Weights of a small GPT-style language model, trained from scratch on English Wikipedia.
Size: 18 layers, 3 heads of 64 (1 for keys and values), vocabulary 8192, 11.1M parameters.
MLP neurons of a small language model. Each row is named by its layer, matrix (up: input weights) and neuron, and shows model dimensions 0-223. Each number is 500 + 50 x the weight over its row's rms, rounded and kept within 0 to 999. Numbers have three digits each.
After each neuron's rows, "fires after" lists the tokens most often just before its 100 highest values on Wikipedia text that the model never trained on.

L8.up579:628520507563468561436474474432543489525472477500414502501471488539505515596541507511571535462461475401469531498463476522502380558500462477502455528441436587408463459452601477512471515469508458512468530572548548423445477414491422482592503394448428608512455471498483494515409508464525479557528484498534559489463507437530525489505541429485554495591491546487510472485623578331516558453588499449539534568523361533510522476518413429537486573541462506516473415487528565456464526503498479472485548516415507550512564492534463516533562543452566478483544598491515376560519580502601483538525426508503462452526443499502570489552573431499557538498469607535497464526554484532529498426512
fires after: " ", " (", "\n"

L11.up479:623503513469426549470487615481530497559468480486549496479457492582530491475481457498477424592440481497385540559438419541462544492448486533591445577477547495530397460518475510538456541470493431551445457564510524520619550586521475463491434426500563481552554485377480483546491535539477452559578478521508450529504392507521581507526458400390461466541481465589474460490515603487522545530471463592509510533513420485557471536538476446416535521545462397544429485448456530535582418420453493461499557495535448575460508494504421464520543527522530432495555544494537477525591556522522495491528340512429566478578447466468525479590468433503510521575542450492489440561474493519455470473549
fires after: " ", "-", " con", " ("

L2.up488:446507491490488536571459571361475517479488498427489469457458447480457568475537574450459563550449541476471516542490543485460634440457512544587441539428458604511490572484463550516435552508499494453500625498504527453481491481473362495450439482540503462490427523484562486521447471573483545502514567477500539588456619513487511480484464408449476468487430481413593608574491590486535429481494474457456490464521557544507489491519390571501526508448316379495472583552394427558535439526460502497519457553460452478454458465562553489521526533427559446526467505487460559418477437516475534516494517475530493463513412467508476490569485537481469546533447541453540581434485536462484516562557
fires after: " ", "."

L14.up131:416550471511433435492530511589534569521488455482478511380462478510499561417559469492438459503502513476481421536529545439551547441508592564383518529476627537502522567532515477487490441517483492481497525601488524463449408599512538596570532505486562498525438510485438516457435504535511448563550454483491429469528436482540457588552520390429432443518533475568451480470476490525481583464362525558586446582480385495558529594525470476520572514507376496576436511508415534522569495500446597508476562546463467510459487563495540478455486485497430482567471537491385475470529469457548484452580558459513508530471436465445526532481513421519487410561445496477470469444537571490485543538595
fires after: " |", " ", "|", " Total", " Albums", "-"

L8.up686:496557490531476506488465559540458536436400551489560529418564466501559500434615564579379537427524493520416475474579435440516484456510532444509543516494532502576522473366455491528540567569517387529552495511537511461512459472582521537576526472540468473485435458531513445521435451549424548476498470559520412509554612539449563564456488472469521551445443497448495451589601536529577473505588519533542608436509438435531489481486548483525480516498386457440496573458527599428462595517491498482605449542517524571564498461465508473510531488486436509457423563448561507421531451486447517540566531510535514577450435497584525488525428517482379452521488485448593533460464520525458485463458
fires after: " |", " ", "od"

L2.up393:541494508473480463578548525463478537487427446465493466510445504505524457491536431479529462453470465474608417534429474493517472494537613504524459534483527554476438487525515458527561433499502549469475558535462672501503494543548554637487458522479511508532496497444530520565501517425483446593487501464536419563550546508623559506542591487538437417468567514514500441536425588505464481576513484480570485496521472490508479498527575431567452387545559434600566502618467511570473470392447501497477437495540429620383571489484520421583513542452478611503473562563516448429512517476504530494446464460471414470498505471521486485470615475475564519558506410462515460540469417497415520517481
fires after: " |", "|", " lost", " (", "-"

L11.up82:606465616439453503543481472419438559464545586554478475523402510577553461594504498486506504450425387450563479478545491502552457569558529439569432598477520532511414488575458457541468445484487481454567505497503469575527438505476497478491516400541504476546465468499572474532573537548581585493424465479434507510536521568465544453589428511450499484455504514545493470479428541547469432487438455506479474469498596480490421456453566471515485451423515481488506442564490459452527573472568453448598493458496601477447439479573532468646586484488582559461592493554416444460493562475540525502446506561479457494557478471602574559438468489531442558512439462508545455492529548468449472458581
fires after: "9", "1", "0", " "

L4.up469:523529488542395529476542497460534476507430462560341567552502504481507530482536543470452452490484559463507528537597472459483492551418447553541519485509468539531512466546550461525449546564550431519429508400451440502539419513567455440582586555498574585459511455549444498484450430587486514559530452571427429496519479566478520465515471421586481489550454506507423449445551478353483433547532466509411473660593441459454556506504514512509495537484505461456461390504529509552468419480527673434494512432576518397538564505479432560510496537536487451493545555526571559561557522490496503510494483488401467535519450490517530508503554507479477544550486510517549488453480511453384511437493
fires after: " (", " \"", "-", "\n", "==", " re"

L7.up721:431511524463503486482548556550473535480560524525444548501497416505405437470532538460507510412560393526495513505455497357437581473480474553513463481464482479561550532558500559418550537588507473495496405560395536524544595545408484503471467438495496351526529615436426458595511535518529531486456488535519462469510498477400477503446589483523531482425468385555507469508456447579566486489455500521510525536450496507449557548473548510486455470439542514464501561518531527501446431573470514526548567435508509557474463475514535494429515501559448541525511423523522496483496504407415547578501486554530472450531605553434495521567499656576564528558512378435545423488488451558524578459478
fires after: " in", "1", " P", "P", " of"

L6.up329:481570474482460413422560504570551456521389473536484482412467514508470438464451482437566485557514516483545535526550459464543509494458477447440579504515442541531507504511519544588388447532511487564519510507571479511426556509487602526427489473569507456539510527465439515513476473497440560580528561507633594590435511485528360491592481545516552491557423450537454416559445491488502489488527524451523565570620558545499539565463399494431470459454544486420517407479467495620499471514457516422461514528483433490449521560447487595519500436516504435483485448443506476532459436504576596463394587547421533516495520543573476561511501505487485554513410556471516586561550508491539462577506
fires after: ",", "s", "'", " ", " Can"

L14.up439:527503601406438494480576555556459484444510537430445503609490474544603423474495547488420422516445481384461506509527439489470460437571597460543490540476590520444484538542493486515480568495498462464553583537444468551445525434435588458542516485568544479429559617540514457571558562441550486441545472490437585460518485524441493518517469521506506530475514400454501509484501499486511419628578464401511456444515451498478407491535510467547509498561447546509440430412569455513482474512586477501470514512513481501511453543501585545614530529560551456502516457500565447530478398462519497521597521438455548389492534488498517479454479519531531418556465488449524465501476527342523458596472
fires after: "0", " ", ",", ".", "9"

L11.up827:486498484416500428472549478445419550540506383467452550493545485512578468474509515520538450543360404475548527545409440497421488468558512546494525592536534468514472558499426436420412587504569427460445414530500533486534487467478476448540405459583359583518534454576546526481514469498566406445531510514434493570584527583544487480445493442499502572600384537433397570505577404483512572541509440538407479565493531539495508503518539479503516543512446468471396514494470518531523531465485567522472469462575502575524487521501493548491483523453548539562512568504565559502526470457496517510485473497509511530459544522398605570520532478505520473544549447432564459411515425519454498432452
fires after: "s", " Albums", "-", " c", " "

L3.up750:458513519529456444564452487436418526502517537483391519479456507453447500559371567447442455567419508484473494483553519422489544481518538522491584448500501541530416512598534513584481521470490558504453527570435569531475531589429482453515509534532512391468454622510408542572433551466594583485530458545460587406468510519585503552554487543518531556493401487431527634457424577422422393425460469493536515536424497567558536471501490464510551535458485505479480501523537440436504489527481565468491444462472523432554457504463485584558503513478606557498493531582562427417513497535415490510495508565482569560523531521494513512502447456518527597560521557545520520540572562489534412515453
fires after: "2", "0", " A", "3", ","

L15.up566:547509479475428468480569537489399437459504514480560550468495551568471479587608466535539544507466549524506439504511541589518443475408464516534482545528489476564546523484521493540423526594509574417521473545535535458668442580476468498628593471527418487545499496462535555497504426537513407570508463493564497477522478537487598534489561506611495481456499452441523460540479529505544485518490506465455507579567450499545475511563430427460501568519445498524503435484582489440485460407443550466424450450419364567435437575517485539549534494478480431567573443515452424479568496542503368471488422437456541482516487476552452513573478586518483536518502450514509479514445449537477561475616
fires after: " ", "-", " (", "2", "\n"

L2.up322:503563476651416426556473452401458485506531501431489497378588524483535513529478541422564500511477481378496507458490485575404485496472519500521587477567600516530513421534538482444489488533499453560468594558452459410515567523432468504634447466529490444493410550550516526475593538552519551496547577493513467499458498631534537444449491445528530615495448427557474484536521559458406508510505562422555535488445491494495535444625461571591547535511460448488558490443538449515495433517526439528526449548488434418456510525524483491500519535569601538492531411515490429508486471459476472500529530524548416495546516480527500456521607538452483467561470556479594489529497494398485519553485
fires after: ".", ","

L8.up393:428489415421476424475595493481456595504502595469503495521503508575521490471550520396630477565490499499496566586442529517480409463526556475542511497460412583481424548459466412463439408556474515523435464576542513424454543455549575465425479485595537507470484525441413448474450540536503515488435469543456468531518429535499403448459526452492524509576424512473554524454558516503465447472586548579475574509475516563533565476486487410472494458491553587450498423471467495576474459554547503449531484477590481483494459505568423590554507519447532451573484457466507616565579453484454584498467462509558499489419392520411552508558439508509465464493501533534583461505578461531474550541429
fires after: " ", "s"

L3.up614:558566482489473512560597437584480479459432559458512555447487483506518483470437490505534532570482448506586471535439466462576508540576425526503528539517453449477582447500468412612537474469563514501478509466465539478518519543445479479553505427475501481430450590487412470551473638487402588548465466595537518466528568466454398491502472499456592426357538436516513468439465506487539565526423446537473561491465504554552507476578434467514418510478594529479398526567550478534586547522510428533491506530550549422502548513515486453488489540628571478430491574508466506474418529505430492511406487463463497501493457445450503588523453562519479426517434487440485488539501542405486540616431
fires after: "–", " ", "-", "|"

L7.up681:545494449393528493487435384396385411485517507539510371543564527606484510538536523468489503566530357417409485536526492480496487529542553480514432492560539537483525543582535488513509465484510469448572430518493498484533492584451458535398560497461571458531468567481535530482594502548453515427580514507507559453496538544487490456437431499446495481604573544525505566554472486482577482466556357392465528458447476505564423488505481598412468475502502496506499561512517546510466518461616461486485485525527501483508539429537508457580518449390535542458497500513443488530479450551500450469587540491440466485480485390567530464462391514468438529507593527561518518586482469498515415557525
fires after: "1", "9", "8", "ne", "lo"

L15.up1:476555514381530431464525486499460497506551567493473482476499518518507435504515569413496479541450366448525526582525487394449399478583533449567477521523463454556535470534512462529484388379478583543426426531494468590487452492487627479532461370515464549536552502546605584538531486462507579464579465497550572455525544488475547469512476506513466471466509534588528480469604615495565437529553520386522515513479551544476495477537554515514504514481545408532488521500453436513572412499526430481574496553491560475427515493517514515587493549418511534428548501452532471497554483560565501516526503512464497407452540502546570407399599530547499518525475402515524507492494446457473539530605
fires after: "9", "0", "8", ":"

L15.up554:478484470529463576515455513545497542472548558437464505437459462497457522523461425468553439510517428523566410563467502469490453527627357595473481479605531405499496479533505467560452506504498467519574538574408495523589426556449381536534490506581522591454392593448515378557524506522575557503448500488532529480532467411500555441486520460602512491469541602491529462527522437455530529512506575458547465493455411435452496414510548500573463502457481533424506598526569499510547457504519516571473487528441485460486539394509530524499501468522551544463506559530509499475429495450437567504468527545510395468476461544486472451584414593506463497567484421436482435488534450556472610470495
fires after: "1", "–", " |", ")", "0", "|"

L6.up360:566495530552546421550472565351464521409492463479421552474571375476568523528541598508512530494525459382532521496497551554493505523596449512540524519514515533581508486487499511523543564429519484547589412517458423527476546569467527552489548498501470496394501550447487542465432586551482533545471444446444509465477451466436404542465544478520560551584550493495512549441577470451564484452462500543434535478506413520464525502484370498500476508498448521568590391524485510559497456507464488506487495480536558380471430553445527440487505549529561558545533453504535465476536406539521467538537536413516506535489581473500569487611580497537498592613457409454579506561559496491461432547511
fires after: ",", " in", " In", " and", ";"

L11.up741:589535449503482389433529533523461514480472498412461502427523494424486504550407385490512455439552496487500495497487473570474491545467520440412489486467516471399532545455550566583504416456487517622548515573615491444438525468431525481493527414550490535468496481478539526562452479517469435543467526398456437424528571532571441525553480427448596450628498439525512503403519569468513522620468548442518562591556547530480515521512432464464522401514559485515481413484539515485451521516496531574428540537482431568451503466512615535527465582502503488515600553447489529505513492461438536426550524425531493483466522507447560463553471545598483520486501472496556565535459600539493526615485
fires after: " was", " is", " ", " as", " were", ","

L7.up261:466513421495458507493568544511430541471472600546540500473527473542443524512501586462494504464506458481540398533427506498470467467548518545466542600489593542598477526504480517482572548539539459515436454554460523568541445571479462511543416474595523523471574517533410376505440504534385498595585489631465515462467512491478452541439478507459579552560482506510463522516493454504432518503417473433520585563514470506490417504486525551481520506417570510524576541525532551561490465504534487479459506406552534456479495484521497393399527443483486515446460529451588360554476489462536516451531558392454568479504534508611576477523435543541457658567515534485476462477515458499392549556500
fires after: ",", " to", " in", " of", " December", "born"

L7.up836:530508471485517476495501488507458530456352458610529475531457501573468491485523435491571500531469480469495474591497491504574533462444490528536477560442464489432506489520582459531588470504439524522547562475529539482467482430520505489413497536526472486483508475525513553436430476435510550473503476556544541484370544449417459502568457478484485405504420612439431495456462568529492532435484497447483504597478513518528571508493417604520601491550579574458495527429578558487422470468527453577588514459543544463443520482577508532455504480396511443436495522465434517485543495428651492561539415613428472460458547493401410637553453393534580460484513543527498570505493465512477494521494
fires after: " ", "s"

L4.up447:524498503498502500479536489518475440494545634497552538515525549503539550446444487514390531506493508528428538428492578524464555501529505516544406556419497493522604483577469476441577531518558482457567466491578484429378460558372537516531477430489420470428508600507457500488485416472520454534513487530530522467553441454519420444366452476437523444452482540461503495463492400515572609469494540502436556415479532487436475527536521563636506480459576557468389536485566560466558532550441544464589449514524524568508552480474549494485433553540564492527500502513541533482498496506519462463497556451515481487432603461533416429556454414548474555462464502389487531489411458555515604538541
fires after: " ", "\n", " (", "-"